MLP neurons of a small language model. Each row is named by its layer, matrix (up: input weights) and neuron, and shows model dimensions 64-255. Each number is 128 + 32 x the weight over its row's rms, rounded and kept within 0 to 255. Numbers have three digits each.
After each neuron's rows, "fires after" lists the tokens most often just before its 100 highest values on Wikipedia text that the model never trained on. A number after a token or word is its count.

L2.up324:105126184104144128090101087065200183125134097096081116136114131106159121142129031174065129099150119148118157082106092139127137127082172129169127104119201172050139107189197126093144123086118112077131131121113109167099121180121124191102140052095102191162087130111094109134161143131146121131144148133168108095167106071125157156069144095084143083057111128175154074141125146113104084107082148097140155148149142198133123144123128140148121168164105147158114136182104101089160159139165153088138142119120181162089124114070116128097125159097186121131094072134087146181138128109163129105
fires after: "ar" 37, "P" 26, "of" 9, "wor" 8, "p" 7

L3.up150:117160074121146150075155158134157082149140168160091149132138165153094128114139154117134104139101190166084092172126121078112137087114129111116135149178200185144185154125096128108140056100100129125161130137127143122152171174137169130140092192105134138167128081168171122091141168193097178165121060110126111109134152143202142105144107081207136127096140104122152128132109141157098118191111121120171123111076141114173151126115137094062079105087167099112109067097102093128173118113095144093146152181093153129153101063144138078205130072142144149094142058139129218136121089124160068120
fires after: "ex" 21, "li" 13, "H" 11, "igh" 7

L6.up94:107070076175140148133125137105161114152171129125127116178142119141135096131125138153118102179160137159115145184125086144093140046148138126113099195123155160088085134086160102173175152136158126101122099128100156148114159095124090139134164141111068070173106079202147052107152042169081102130105099139175185113117169139096183159129116148167175173157142174090076145192096128148112105135144137135096119115107112130198151171148075099129112203133124082087184130135162181132130106128111142153090139110155146163090131171149054077122151132120120135122123127117114085051097145080166106181
fires after: "F" 21, "e " 11, "G" 8, "W" 8, "v" 6, "one " 4

L2.up346:147080162154183113042144066161140198117115093126110153082076153088124191141175150143158136115073120117168147131112144120138130065083122154126114149120172132065125178159093122076105182167150096080132106161142138118128113100123173161085183111159174142116098108122152078136108146215112131178139086063124133110141169097193103123095134094127126149085093109129103125152147097096129174164136075088149126123140093139101160123129078131112159175155140111115169097115121138118181121158157102161065117131111168132101129141149087151160129186149153125144079095146135101163166121162177129101
fires after: "st" 26, "p" 14, "St" 11, "h" 10, "Sh" 7

L2.up901:152073139137159081121108161154123113088123154168117110127120108117091134158113138202141049140104109127093087212102055169067082097124113140117062058122118156066176030116135113084145157122109104134131161125099095139123122111121114120158113070093179140136061148178108158112106092161081118171118111082101148061070169177121139158117157129079146099132095087152113135106134197134133159120147161109079190102141084120107120097191150129102080209111048159184134111158115138113162094179188129108178088117060157146107131172108148155108156145121151104098096142147156096164097159147172152130
fires after: "W" 41, "R" 21, "m" 15, "r" 9, "p" 5, "M" 4

L2.up376:126087132163150193071166154115172186148119086100205185141105081134213125102100117160131157124106123067125153132076110135148112141191103155128127113144146166106172134111070156146041179142131073132097153146092180154118148124140089130107109075145121098131130138157085119129145134137107111116097055088112147140103079108154114110108159131126169135180132103109152133129147177148125091144102141166140156071155039157127178129199095140183103116083102141094109081167100089101148090169108061069139135105120099157030093136055174166120172165153106135120132076115216135125082158086127117108
fires after: "m" 35, "st" 19, "w" 13, "in" 11, "em" 8

L6.up759:113146138123114104186105147084124190110108124133154170204133189107146143115094081151136069161155073120159200116100156135117114105103114124162128142149101195169157174147112118101103130114051130160113093179137154103144146064052072128105131158084169111109116143173171126097093135128050106137145144138131144075099097133125143099170123158108186105119143147163156129105111128141171136141130107197123151051196138132113147123158109151111119131098199104096126118198123155139082145117156142111112081077143130130113101120153124130091189183154165122054134131105126110133113101152094129105
fires after: "e" 20, "i" 13, "con" 11, "ti" 10, "en" 5

L3.up397:162159162119094133146104135118145148122116138132128137093145126163122137090121170145157098129103135107111206140077146220121158108140135196103097151095093088137154104092119118117173147179187101117079064138089129130140121145092102083079127128155147146120150116106183147111154116108171062072110094174108064139133056134129053163102100134146157148143132124081196152118112102137127115131116154109123106121114145153103104195101143067119063145172146169132134185096145079110162123157078093139148135152116108080121131133126122117126147162134126073141118059081136101110151145097090135078
fires after: "a" 16, "y" 12, "A" 10, "t" 9, "ep" 8, "o" 5

L3.up6:123144122097106178167081117097105111171124121142071142115112157112133107115141167111164072121119142119112063125194130102097105090143136059134062161162137215104138171139101104118127126154110109123106093185137137014112113148085066119148126168080162165084149168145143160086099097070108126144160124138167169116108146179195089104111047116141148157077092118099112095139147111143146169115130113129156151105120104148106162108094094108102049105087184067140097112102154088149136179110110108127118140060091156155121053121115192135051175214073155099086103058167137141132117143175125164097
fires after: "h" 34, "H" 30, "y" 16, "i" 7, "en" 7

L3.up1008:095155179145112081118146129145108164108182093188146147152156136143116118087081119100170107167116119128049149163084074149114133046148126115169116137095156100201098147100134108155109144123194073119139117128089137140197148200172157116136110115146127097099093086061141131142113106119116141161188117135127118130094083109117096131147092193196208150140121184132122164172172145127121147118071165036110130136114114148111119076157116173148119153129095175055157109177182125120151123121123146089096130061091171084154165115120150131172076111120147107131104122169078160122175145100098153137
fires after: "t" 27, "est" 20, "u" 14, "v" 9, "g" 8, "en" 7

L2.up103:086132103082113081165151083151097088133166090089170131177187181196178120087095112102054167098145128133166143109119067095147118092171142091154117168068157131083118101106140115161137122093086153158111187183160135156139124115123153137131115118155084124080111120085184080154140180167157144084141152100141125120111084081118105096082170094152137161110149134127098143151119135098110134144134156146151190190060121115085110157123093092131121143167138054095076112134141163190141158062139167104109182122089159145124118093104069200169142112161124082169172181119139129139155105119109138124
fires after: "a" 16, "is" 16, "i" 9, "u" 9

L2.up599:111122149188152107120163107116153115110173172204110073104118091126115095097120113153161128143127113126125137082111069157139098156111184175118120144079097149155182152141098077105089133121170130131062174138101195127071196082131155141105202155168082124131119113154070185124121135153109075139086122136110171140145134077141140155106070097146104119144134122134118194142114104118122113112129142153191105090111130159146067184165142154086158166166101042099134119103158073146034152127168160157123091143105137149116132181127172178117139065164102121171131129093122133161153104142128158107
fires after: "S" 56, "es" 22, "as" 5, "z" 4

L7.up750:181125094091187120130080144145174080144099106109131107085128141148159082110178153116153152178181091103120178145111115187101100134117067172141182113113188113117119152100080111078113102112209092121122113127072097160129059126174105029144125098118061080109114106164158095133129135106103131097113129116145104125131119149152094158155163117106111083099147115171165100093138176125126073178070146122147125141087170124070157124153164116133121117111124105152166079148151128101126094145207139141070116118129141075216170136107174142176145127142126119117168172082119180130109162118091057088
fires after: "." 43, "ed " 5, "ing " 5

L2.up187:082111185124129112154135107155120167118141109065099161096085072134139166109179117138114118128129131069110105133194147116140179092126150168112159087160163145129049141165081129139096211145091068134104146115138167186125099188145130150140099150133081131163173188137075052182079122105141150097119123117148113153137141095109153110104176092087140049079163133099131120096113129129193125177085163140093145136162125111144130170134143179093094085148164182115195148194176160101108122119061075102124141122111135102078107136066144153148098115170120100108180163148160116090107163091100168170
fires after: "f" 31, "w" 23, "p" 7, "r" 6, "W" 4

L2.up608:178084106166167126153166163136120096137072084132114117091108105139121119144135112118121091160118109105116179111197111145114085185149097103101138115056126122118150107158066044156208053138105086152144130126061130193076109106193105121229121110109109187132127104112100140135147115111132120131115134140154154110077092164145149130075177130068130122081133116128113138093161097127081123059110101110128159159125173112117098151175110145112137154081104179149155134129100128168145158145167090190191103150105190086163153136148142186081125160106151082108113183131093099169089131159090139146
fires after: "r" 16, "M" 15, "m" 13, "s" 7, "ol" 7

L3.up361:076142167161099151162120128106137174090120166142158143095107131096148143145142125161129139157152106151093116094177156016143113146145147117138121086163141164089141104124121114083135124134129152184106132121084127074106122085082205160126048146135143123049166154184154155143141150105135161064181073095110151131108101166136061104120171143147138152085152140126092137086130123155104104179149063132115061144083134134125144153123145138066137122126113083059098133126131157169150124142153128095106149154173115136205072163110176092122122123124108152085138091181073130164082138086145097136
fires after: "e" 21, "S" 12, "re" 10, "i" 7, "n" 7, "y" 6

L2.up222:126172107147152130161210031163084106044154149186151146084151118124067117159146116183117167082126166115154150102129056097162117173038150136129128121068159119148158170115096086107112171201135140172152140121093107117129114090120153130145150107144154109129139073152099135174115167130124086126144141131140107078130145076110140150076147128135100149131096077141107139155060119107097148150126143113131084167112132116128130197113093168121131159133091141148109096181107155082153112122091199091154110133179122129094104179105120164076163146164178154150123080195082141152135151092128133140
fires after: "s" 47, "S" 14, "es" 11, "as" 6, "ec" 5

L8.up315:115100147111132140160133099153128137098177133097092148140084082124096066133131136143118154110130152098156124138082119255144129090082148174097143084127197145107136153071071130152116138073151151128149116132099135192153118082141068137138120174118124152095089154111077103152134094145092121153075141112095109111136093153142128061162196155074132146154162116151093122102127167133081149135155087124128168151126155071108119097110092096131139133097063078100161139116141136132129160161138097080127102104129140127111062145137174160141105100138153115175099140116093157075096128105083170121
fires after: "." 86, "|" 7, "\"" 6

L2.up462:150125119150172118148113095145134135073174110070052104156127160140119154159147110204096115143121128120100145168183142118132114070103117171152107111164069150128153065110119154134232091083111122226157125108092154161078151122161132143146176132111151103147132145110140141129139130145088157117135114146118062132123132167131137140140110070120183106169105168151111162084135163093142188083052145091124148098066117170098047118162127104135109139132153074108133143185103154156139115084131181096139146130077097155176167125106140081134136110119147137079076136089116124140097110128130179157
fires after: "R" 68, "r" 13, "Com" 5

L3.up828:117133091176159188132132131130092152136081157151164150113162131212115109146126121134219138136076094116137110092121165084126179135139157061073108163164125146129159173085155128152104183065127116152111102154140151157169101155096064137174115141142157207156166157134152150089070130125112087085135093157154180112103150132208138128149082165197133128105168144142093131183106206144150128160178147109125173162158094147151122087139159154113169132149093069083096130118113169162174092070110134158145154163148174176097137097155179077125098086170119106180132131119163070187166129108127137126
fires after: "e" 23, "al" 21, "l" 14, "L" 11, "m" 5

L2.up931:157158089153145142060106160163190102055091108148118097111189112132157110145107145155198137158083186169125100096163126122115130139061095152155101082177091132153136054165140147126162098111130118096150062081103157173047087168121176167128120108105134155181099164174149126160117130095109129122121105122131132160106104151148164157113073137108102097133129083155142173072156128126105139128103154184128104124149113163103153101200118173114045128172141182186179156151111177121142153174205193173147101138084138159094113134101152059143119142154124134102119076188135116121143120161170126110
fires after: "M" 24, "ow" 21, "P" 18, "p" 16, "ap" 8, "up" 4

L2.up305:088166121191139152158141225176176056115169112172193152142101132149186117136129112156121113195082163138080137151141115118148145114160118131168145159154131110160104137122162110165115090148110222145107167133152121154124107081146164147168112171197111129155107113100099102109094114112120128154162115131118136151069096085177146125096089115141114115159106148141087088176164169110127096179131108059151142119122144114100180095166129133129168196023117176076123127168151099183154113175123097114169142121136185177084101142089104126109066140149123102122126171160145159161147154078106061109
fires after: "in" 22, "s" 19, "en" 16, "D" 14, "n" 8, "t" 4

L2.up651:107128180154164110106112112115119083074120105120202151112077118085123186134122141110163167136091112135103124112118121136120142145126089163175194100150094115117082099126078054171087181119091070114046112113113128160140150100119175147159191161086140164131192064108101141155106144198136115101097067112140158156063123165162102124105135069143105139124156143132148141095153109116117120122123141092079130104135158180144133116162141158134116074090135127136145109159149143090135148172137116116148183139059132146098125197108134124125122147153100081168116146098158113126143143076107121136
fires after: "W" 17, "w" 16, "ou" 14, "em" 13, "r" 5, "ep" 5

L3.up609:118134113081222102163104124123171084134126130095133172132139079070137123108084065164197141133173143171149098171137160122153064121136190145111190133034185122071139141088118123127138138147194143151153146121072136107126117169120084179123158064169139121112135087162107148168131111147059137124150158140073101132158101105174148134098199117118121117172154147140103113110168112170100103136155151093145097126061081110124058149102131089167151080135083180114140111139103140133136165104101134086090087141107130161140092157110096127117152119183139157093102210111105143171129154121171163148
fires after: "==" 35, "oc" 9, "ec" 8, "c" 8, "ic" 7, "er" 5

L3.up1014:157177149143185072138126153133167052109176096122140195130109159178067069127158148158154115143128112141105169135144124142102118080115115151146135136098135103092135131105143122124161088106138155082195109091086112089143133121174091093094141153143117150145136104138100184134140084185106159106121123108117114197146143078116151098111125143114160138148168118149152132128097111136142137130181126110155150079151196142150086125087074060129171126112116218126133130116152140140135140107115184116092134100135138188133111081092147160086178094146138152109134113141143071104121148158138128116
fires after: "C" 34, "oun" 20, "il" 13, "c" 10, "er" 5

L2.up378:166098169100167131101128103129135113132070126216106076136171122082142094141140065169123177126097090168115120081130124130064059141120119141070100089142140147130112101139093116116138141072152126116126183171079121088115142105113114143111146134162131129103138147167150121175094143126127121081142190216134135134106200124132113082072131173168131194122076083117158118177168076109152132146114158120183142081104180103093137137170086122152176105132042152101176149112114173150117115143080117136118082115192094091125101146072124122108145169092105102145147158135155140112054154091221175079
fires after: "C" 31, "n" 22, "c" 12, "N" 10, "ev" 6, "on" 5

L2.up841:135170078110133087110115103170169060068102145167104131139127133131116151191104133130117156089102155093111091090164135074138110074119035113231159113123159107091108107112163127140153139137098116119151113180114101106067123105136105186112164088092110156156167091101148155171162113182099190108149133108146137112153153119095088143124166158092103171149138158103099105193125207109124146083063133134099133128097168115144155058092164121102161160121117139146155157173147150160099111134127116030113084152082124093171108116103109103128118162128130137089128096132036070151101137074199126120
fires after: "u" 19, "Ch" 13, "\n\n" 10, "in" 9

L3.up591:136084174169152199103152117110148121126153039163151143121144118132148170122105117169116131120085127157120184087116179123075163167103127099166062157161158161113209109127136104124099122129129182148111146144123111094143112183087094142098119120115143121162156153070157128125124138185132114126121121110155089137143111147147130057148112168131149075070127144105176093124173083114083109130102129122119176136184173112136072142082122179154073127132101198098100205073098080112122111064134093109182163141193164131198164125108094175105076124116159132111139160111111113157110135067139118126
fires after: "in" 17, "en" 13, "ent" 13, "b" 11, "er" 10

L9.up904:161120115113171089152119183132222153173131121102131091070136104184124127109116096059151148143155091051116074176138161146109131133118061114091144119158137144116109107147072097126113122104125102162146091151118095093121074123060128117097130084112092136151151149171079108116177158189140126101195132146113112141115123095207120170220151189147091128079102154093126150053166103112185118119172177125138112134146145139143080139130129161110074160134160145127167116072136097148112133155172136156110072070175113092099118088155139116104132190154157101143095084096095181137142115073141161171
fires after: "m" 22, "f" 13, "h" 10, "ar" 4, "t " 4, "v" 4

L3.up413:083162141083149084120133080140095152160098161147113130109169125064089130126187108125098146153119130090082090106166198077170133162113131158113106092134132092139088099105119144075187156114159112159096128155162154167148163187131101150126143158182166091078134129115179152115144128118086218128163052161143112061132178124093132107152131150139162180167184150182132133095057163122059118095075137164087098102143150168121127068187122158058063143176147127145143144096113108131124130128172114186128117151162107090148112134142063161142077196117202137070132086152129115166119095106146164124
fires after: "h" 33, "o" 15, "w" 6, "E" 6, "th" 6

L8.up632:142097125123134152131079149130149142115137134126106113102082139093095113107139163134131139161170102113126112110079071222071148114097064138080082096088189112149124135133094068153122115126183073150111123129060082174148115032126084150165108161192070101172078140080121111121157118103126110015090111107094127128129088098103130127095106116153163132105155095140132104068098139104068151176132168143128105144174144162130135121149119081102106104081159164117173174140102113136107163095111132084168123089117108071129107148160171149104118127077113151092146155138067176096145139123174097183
fires after: "." 74, "y" 5

L3.up775:151138147158138103108162117110159183139200088117077109096040121162097172181158111137147162095158163163141190127139157118127096189116199133132120091089173189132133150163145194073111049090138101119104185165126131126128167152153117132131098113170072184118160121119091132098158124088122081118152171137128100216168082082090145131087125138140161137082115170115130137166134146123105109090090148181079107180111123103107094140103103164055122168159130120099136128073120153095152185156147101139152104146157153153141123111130118137105132105155161106127120117167148101078179116100119129105
fires after: "O" 17, "s" 12, "is" 10, "P" 8, "ar" 7

L6.up131:101090105141170212056162033107157147129110113149141170132130184152146148137159112161123085112077103129075144139090111092134168097131156126098062130107137180167163140127165108057166062178122150124104091130129146140170109139153111124173100188110126138124113141124137110175097202106154118116177126150136101137049142111130083117159188100118160099155162189106102146133119124097146110080089130171050184139114104073093158122149069189134173124074120158125111175110089177114158096148156103161129142088098143116183131146141104185109132133135127114129098144057128117174179103132121098076
fires after: "en" 24, "t" 13, "i" 11, "ri" 8, "ou" 7, "ent" 6

L3.up664:167138142154167119131151174167065128091102117173087102068168183140108054145060164185165124148145112129098103114094135090146138116061094136112125161055167158082174142077145154222094150105141122121116102190176184116164142105141116144161129133120118148144158127129203158130124133144098136139145080120120141189108166156154119116155128130190143131152104140124142144036090203179141131087118105113138144101137129169150094123133118173083144166120125104106092096111137097148113104152144111151098142118172064100061146155099105144157047093146138117123081145133138112158101115146097171136
fires after: "a" 11, "b" 10, "m" 9, "M" 7, "A" 7, "al" 7

L6.up413:171093185106085122079135114188143139108174103153128127127146103125156114143113071067163123147175116175194170123117105108110187124152208156142107137119137189115171111165096108131102099122144097130131094092185120147117072190118105211121103125050154054129096082131128060191140113139138156112135117131135129059078125128117092140196148140128130142131150091160162170159136109127122144115088094132123139102170176117152151133141131175078152176021126152133134150117110188166152112103134161150153088116147206121088147151163157160177138157123120136120108120108134100167132129125171090133
fires after: "i" 20, "si" 12, "re" 12, "ou" 6, "t" 6, "v" 6

L6.up172:148101131132140129185104115107144193121155123123104171153131114174125120141132130192105133149057111086140106088122155199142120059135095129086104129091157125143104177159128105110118122114110080159144087081073169198114097038154104094109082145137107116078078156112024075092119133086131143122081160100130151135109080115099126147155141143078154134117150151142136095136151126154115107142091102215109098157146161115126092135100107097107120150076096127152126117043170140134134195133147164094220114111127098094147105160159134167106139069121132165175141139095105118132076137129100099143
fires after: "." 52, "|" 16, "op" 9, "ol" 5, "\"" 5, "i" 4

L2.up48:100113125216074107142093190120113159135198111086114099089114136169124133120148173122190118143120113112107202112137162109160097130066177075095201118180161146155103164194140113090242127161123134160136178154095128120097132141134164117112165145102138139157169057118131154123174073182115063158117098124110114086194107134124188176140131183154132076081162173114091125138120119095102101112126086131124106138162169113134123147091144119155090154103142127165144114139095094141136120140142164152132110195152082163103122190102146125163136124124080158100071148168168093120081153119138087129
fires after: "l" 47, "cl" 11, ") " 9, "s" 8, "in" 5, "S" 5

L2.up679:107185095169107142105123169138110161157169121077160146136093134183136169123153126113095117155114094118137081132152131114121190134104137068128087147107149087124112135102190126148132120154153067128112091159155164194145135127062109112213153156154069146181185070186118136090104131059147103154103182093106192105065128108052142148145114114161158120220101142089113111079111133145103088178173173136126085131100138169155153128090136095148117138145127112135080070108148168138092099147095073076114153118131085086161045188136127101133125143166174165119172143072126121060091180154119133176
fires after: "D" 19, "W" 16, "L" 15, "F" 12, "Th" 11, "the " 5

L3.up1006:170114088105134171116172121156164181127151071179133126096109132137144116135162081104121125115134123122205150143143172119117105106101193119168124124164134144116121193131156145136100134071165123124156094158110125174078094145117102140168133091104115179111114132079137116103104181133082149081099100127186157110075183144111086136089113112145124124046124139113095091158110117155115171188140132194091140122139170205137088151132095102183112170153112140126182137087162111092155112160137091151157176124184173165111126131158110162159084164138130133175087125159157128146169155107065120179
fires after: "h" 28, "p" 21, "ep" 13, "s" 9, "S" 9

L8.up202:149125151103150155140115127142149131130160108080115131114090077145091056116138136143150119102141101107151129151114135255086118103136121123109121122114167144112149145093112102123116100118136122117144118113073114161107084093151105113114063153110088115129090151129097085102087100117131124130100113130113117135100074131118132067126123142122113130131154099142065125108125123122102111139096088140099141161121167105141105114097102108139150114078113120102100130127113101127102155135129117113162086109135100126108112156091171140127103113177115145158096089052094104105153129140086092113
fires after: "." 63, "|" 30

L2.up147:177135113108179116134083131187122146086098125080176109130169067126174169136117126104087086138046186113178046133179109143136151156138097176147168111128157154101164136104109202146170133146149092095131142184128152173127107108135134065155112129129162098087143157177111091184143138173127168113129137148123170140059166116094106119177132115087121184130139111111130160146083142147119093182139153113144124099092039094118119101145141164180169166138131130099139152172154109066126084138157135070136121128119118080101150112150105153088159135083182114108079088102102135137109154128194144095
fires after: "K" 28, "m" 22, "st" 13, "ed " 10, "R" 4, "St" 4

L2.up319:128108164151166138143060105137041177148109147053156161121137159090162168102090114075068132146113101081094113150153134120162155104117152129142147102187151093126180110131100095179168135063153069100089134133117070169105135144176142133168143158112069099101098136101122154119187081144129153182169172095148083107064116128115051183103128090126133090144124079146124189114141192166148118164095175132140153118118112095113133142163138128206132169076086146086176094078112138090125167140123115132116070119093141107152152147133147136050087131112172129130130089136118092134109117128110168092
fires after: "r" 23, "R" 14, "K" 13, "W" 10, "0" 5, "a" 5

L6.up115:165135162071151118179144125172112139155158085160148205160146101104071127109120140173131132122134084200144098155132113173113124175100225070086161166113164065127100111161108120078113115112120122156127157130098078110125131136184134121144137139193152151106093075172120135137143139059139149127095147107115067113114150122164121107139098152127099125173130119101152126137087177139139194089137082099135123096127120137120051123180196128129138108107125109193113153088150206085132103130099101102085104096124106148156097095124102119123071147192174148076102186149120159111109160152128167069
fires after: "im" 21, "an" 14, "==" 9, "ent" 8, "gr" 7, "ic" 6

L2.up398:160154105092132147116125146105169132119111119139112108101119117129143178130108161151077100112104185140126101045171128118174160064159127109152103097186157122057175158131143132095095139160177115112131077123091129071100091121120144111095144187149137144133125137124126122125125223125111153081108137134112097120121141163223130155142119069066100102111143084156115135107171095161165112108110132123117151100128093102086154098124112121082104157140138107202135114220192112118138126121123175119142110072130101098104035103165070171091130145124166114174110116115084109113133153125036079109
fires after: "h" 43, "H" 16, "af" 13, "P" 6, "ph" 4

L3.up570:113083106173181146184134102167179119092083106120122158079133162119156125145134106152104110071137157114084166190092192162138151161124135131150106112164109102158141089146099098110136150090081124133127125149114111168077075096105176100090077098156125151138132094126162158121145127070150149159115110134138121177124083150139083113106190131094116195191076102132101137141134147100072087163143086111148091101137130120155138145108081068165114075094106128108089150125030111148096146076152124092127188089092134114056113131140075214094105092082103105129111146130074144121105099168158109131
fires after: "In" 32, "in" 21, "i" 13, "at" 10, "y" 4

L7.up565:156182154104087065143131066144129144184137082135084122017151161145169106161135104075125130137127144136169162151062147179113132151116130152096132174107104087121169136145088137115161078108152119206121099155061146127122119152182082079112120119175153102138122113153140089133112114146164139166120120148208133129135112109114086164182119096099152069160142198171138098082196137180151107156114127113100099157160139144119130144169115169103081114124164146164069144163153100102139180116104125157089127156097086163144077117177149117118113099134110105145186133133149151065142117126100121129
fires after: "o" 37, "t" 17, "at" 10, "el" 9

L3.up141:120115133127128160114132134111150154156129112147126146111138116133116132204120114169100117163097100107150081083125181085100093132095143077120053057116120157049084114113122137171164145182164086122166094075137104090163092126146151165147070117138156100114143137185127129146117136143072108116151070158121118139147118210105168150094138155138164167110148053143118187111105141116125127136094147123101051121068138171126141161146150151093142128152050134087139155095172125146206113154146146076122198092124171080154149078122160090151164109126149158136093106143131120140117061180086112061
fires after: "el" 35, "e" 18, "h" 9, "re" 6, "Ar" 6, "em" 5

L6.up441:115174052182123133138096146107142177172165162068113099173197138120142153099107142083106140142134155082150192132069170142122152100213146118126137141140107173104124136126112077120148159172112165116111121148091176125124125050171093152130117070107087116121143148176191092098137122151087147117150113059103137146100119077096110153141084158093125130126131122095149137142163129158104082154089154142155186102168167079180160165126100149140072128133154072167174150164085121183134223155113131163131092121158111150148095125096092160138086138072152069118116170103181198112114109141131106159
fires after: "res" 16, "one " 13, "oun" 11, "a" 8, "e " 7, "ar" 4

L3.up770:123104092151145122115117163114144174093111094135089138121147132084133120130151135124156148118124169133145098122128155162107111099098126147147080106122093149164097177120139146123103109052135125126093148141169088091149064153089064135139180181252211166163205118176162139138107153107148153099189115184156113137124098153099107138120148117151164155185131148118109159165079164126190157085117117124101165094119166162091194122198093123121084178115119132146130137146106071145114106154125156125144130138150151075127126087160078085128156103087166118133175101165143145144096108083155101140
fires after: "con" 18, "th" 15, "H" 9, "in" 8, "li" 8, "h" 8

L6.up840:101093142142111168159139118043144087117133123078086092079176157076168083150108164139170126159068159108122168130142119189154162124118129163129097163168154073097095152090117176146180197082090167140171144134151101194104114098107135104097088120165143123159126081085135166104109115076079147162122084098142135120164110163136097102160184133138110110128180120069181166140114101135143138126117061120175088127058138157186160117154082128123060177091154099132123139181129144119159152098068120129136132129153141150086113107095149174072089130117120108138150136121112133161149128135105133145
fires after: "o" 20, "in" 11, "i" 10, "ed" 8, "u" 6, "or" 5

L2.up132:139107126110146124111080153101169092069151142115124085148119057108162168169142123102091142157100080105172102131135099142148124110134136112148112113208102109178095153217174129157105160126132116103129152142112152097085146107153125103113101142086107149136161086121165102102147097059136116168119115178153197147137039108147145126125105147160151172102077153095157122115145164125113119143171086102155069151144143103144186177095134117115173084162144170051119205175135183122098119111169163136143123089119077152085151100147061164083063128104115130057125150200130147114061109087147155097
fires after: "in" 41, "g" 13, "G" 10, "In" 9, "a" 8, "S" 4

L2.up171:175068157125100071172122085101087093115130093136114081115216109123134157140185091130084143080124092116139122065074185181132090183103168156113111108092200116127153121160177103098125119098167147201163139115111114196144105161103135124129158171138148107107067061144191143118147133131129128097154101174102114133126095141087111072046076106109122141121109127163106168113134135135157162140188158159107173132126129107139106153185089175128128122101094140162150145133102137106129106175079147138092146106119070135140148148176123123147134131131085079154150141095102170150152126087094092123
fires after: "r" 16, "is" 16, "ou" 9, "po" 8, "fr" 6, "in" 6

L2.up521:157127105148121128134147113169104179134148148138111106113153159077119185065125126108152128136129116121097123189115146129198080119099110085082120107158132093150086100153110107131148167196117093118098135147081154074091112154098162108088152165147108150140114142136114161151106127116165119201091127144179161158122124113097115095056147142086116123096121120152120082151135111123167138104114159145118144126147104080129130147132088164121169147142070185035139163119220170115126112088203047133164159086134106153096154140077116146125108084069152057114148165146174134143060152069163175131
fires after: "wh" 23, "on" 14, "n" 11, ", " 7, "Th" 7

L3.up311:106180132080125068153081168125139138147127127119143130095152053123132085164082079116140155141140143174147159183100106171131168112099178095142084122103140110093131150147135156083139151137143189159075058120110099132131112107148071158085133065171149171144131148057077125139062115089090110062141137146111093175139097123158170096184181119165131161129169121183134111113171102131118119162110203183141135068078087107039111141095095082116137199134139144121109126082110125194119137115198136111139115129162119079105048139157112117162109117092128148187123164116145143138110122051170141134
fires after: "s" 28, "ac" 23, "c" 14, "S" 13, "==" 6, "| " 4

L3.up596:165143094100087153132151142149125121132109122104104062146123133074132094153174127172076064132122083176168167119114134145086107122155066071115150121086165050134124145109113111055128093139108110097115226157137113124170142164080137190129129196134066148156063160160131122152112157110146142121132133097111087177143130125109128101062179179112147148082152102093155117122124112081131146109129151164105174125163105121124127165162092146137092156159160147153103138055141166137113111093130176152162121110156192143065110188087119118096108112082172085192133103076057142053181126144105131109
fires after: "amp" 29, "ed" 19, "f" 10, "c" 10, "in" 6, "ex" 6

L3.up960:141143127108139094093086117155118093085117123131144131131116156157152120157166112095181130179112180133135165135141127099117130127115160100109140155153097134091131105180202117131231137111111073182133141161129178140078197087157160147123070158131148106143202086088109111167154093118109098188149104135134144156132122216109160124133109137149196126117083109118148158117101090090133107141109149095098128126163148138187138097130141083111151128123154158110132160111139156077128117178082072162101117123128160129097113073110182142206132078114118121133086126183177104139103102059136117134
fires after: "l" 19, "L" 16, "Al" 9, "S" 6, "o" 6, "all" 6

L2.up56:161107102117118157133101102145117183137156164168148141078192099120120162093186112110157133168171078155110114134126116140089227129151160104120139154148116108166103122143143085082092146123119120112143103155129089151146122071088101139173226110119092142172113133095156101171153189157040149105163159112075129094158112109198132137153150172174080139104115141072095206074114079085179141149176147166140134110120105140136116140131156097109169097116148213113180178135105113170078085159124118132126110089161122123089124160179121114104079133110106086160118119099100129093194178118121148166
fires after: "c" 20, "N" 14, "m" 12, "v" 12, "M" 7

L3.up677:131141130130077119191134138090176098133140155129127091129136156096119128136172098127141117102106135103117098131114140099130119131155121194133107111108099090099090102145126153107116170117131157120114083183108107184165121100158135064173128104187113098096143098162143116056140162109117122104116121086142093134182088152095101182141118108151127199091133175161118090122142142095160099111088118096139167198131023075052093090142106104163102065127160077183148079122115074146065111142090162174153149195076115157138089121113178097134119110171080173113197114151162161121167130089101162180
fires after: "R" 28, "V" 15, "v" 15, "k" 14, "T" 9, "i" 5

L2.up1015:108108106139135146128151138127143093127165134078088117177148118159140115168117097194142097140124183087106165141189130121110118157079099102088145133138178150181094125182128149107200104133110154136127111093103187055126070137084076108190168142130135128114137085129089168097145181096133145162145108136146143175132134128149147119085166163168144105180122149082160097122159137173189093134091073197123118103181129134102129119177129108091144145094095125118100118087149137133107107082110115155109170067152084158138098171084135094111124116016128131174149117083108117120136116055177127104
fires after: "c" 23, "n" 15, "on" 10, "M" 7, "." 7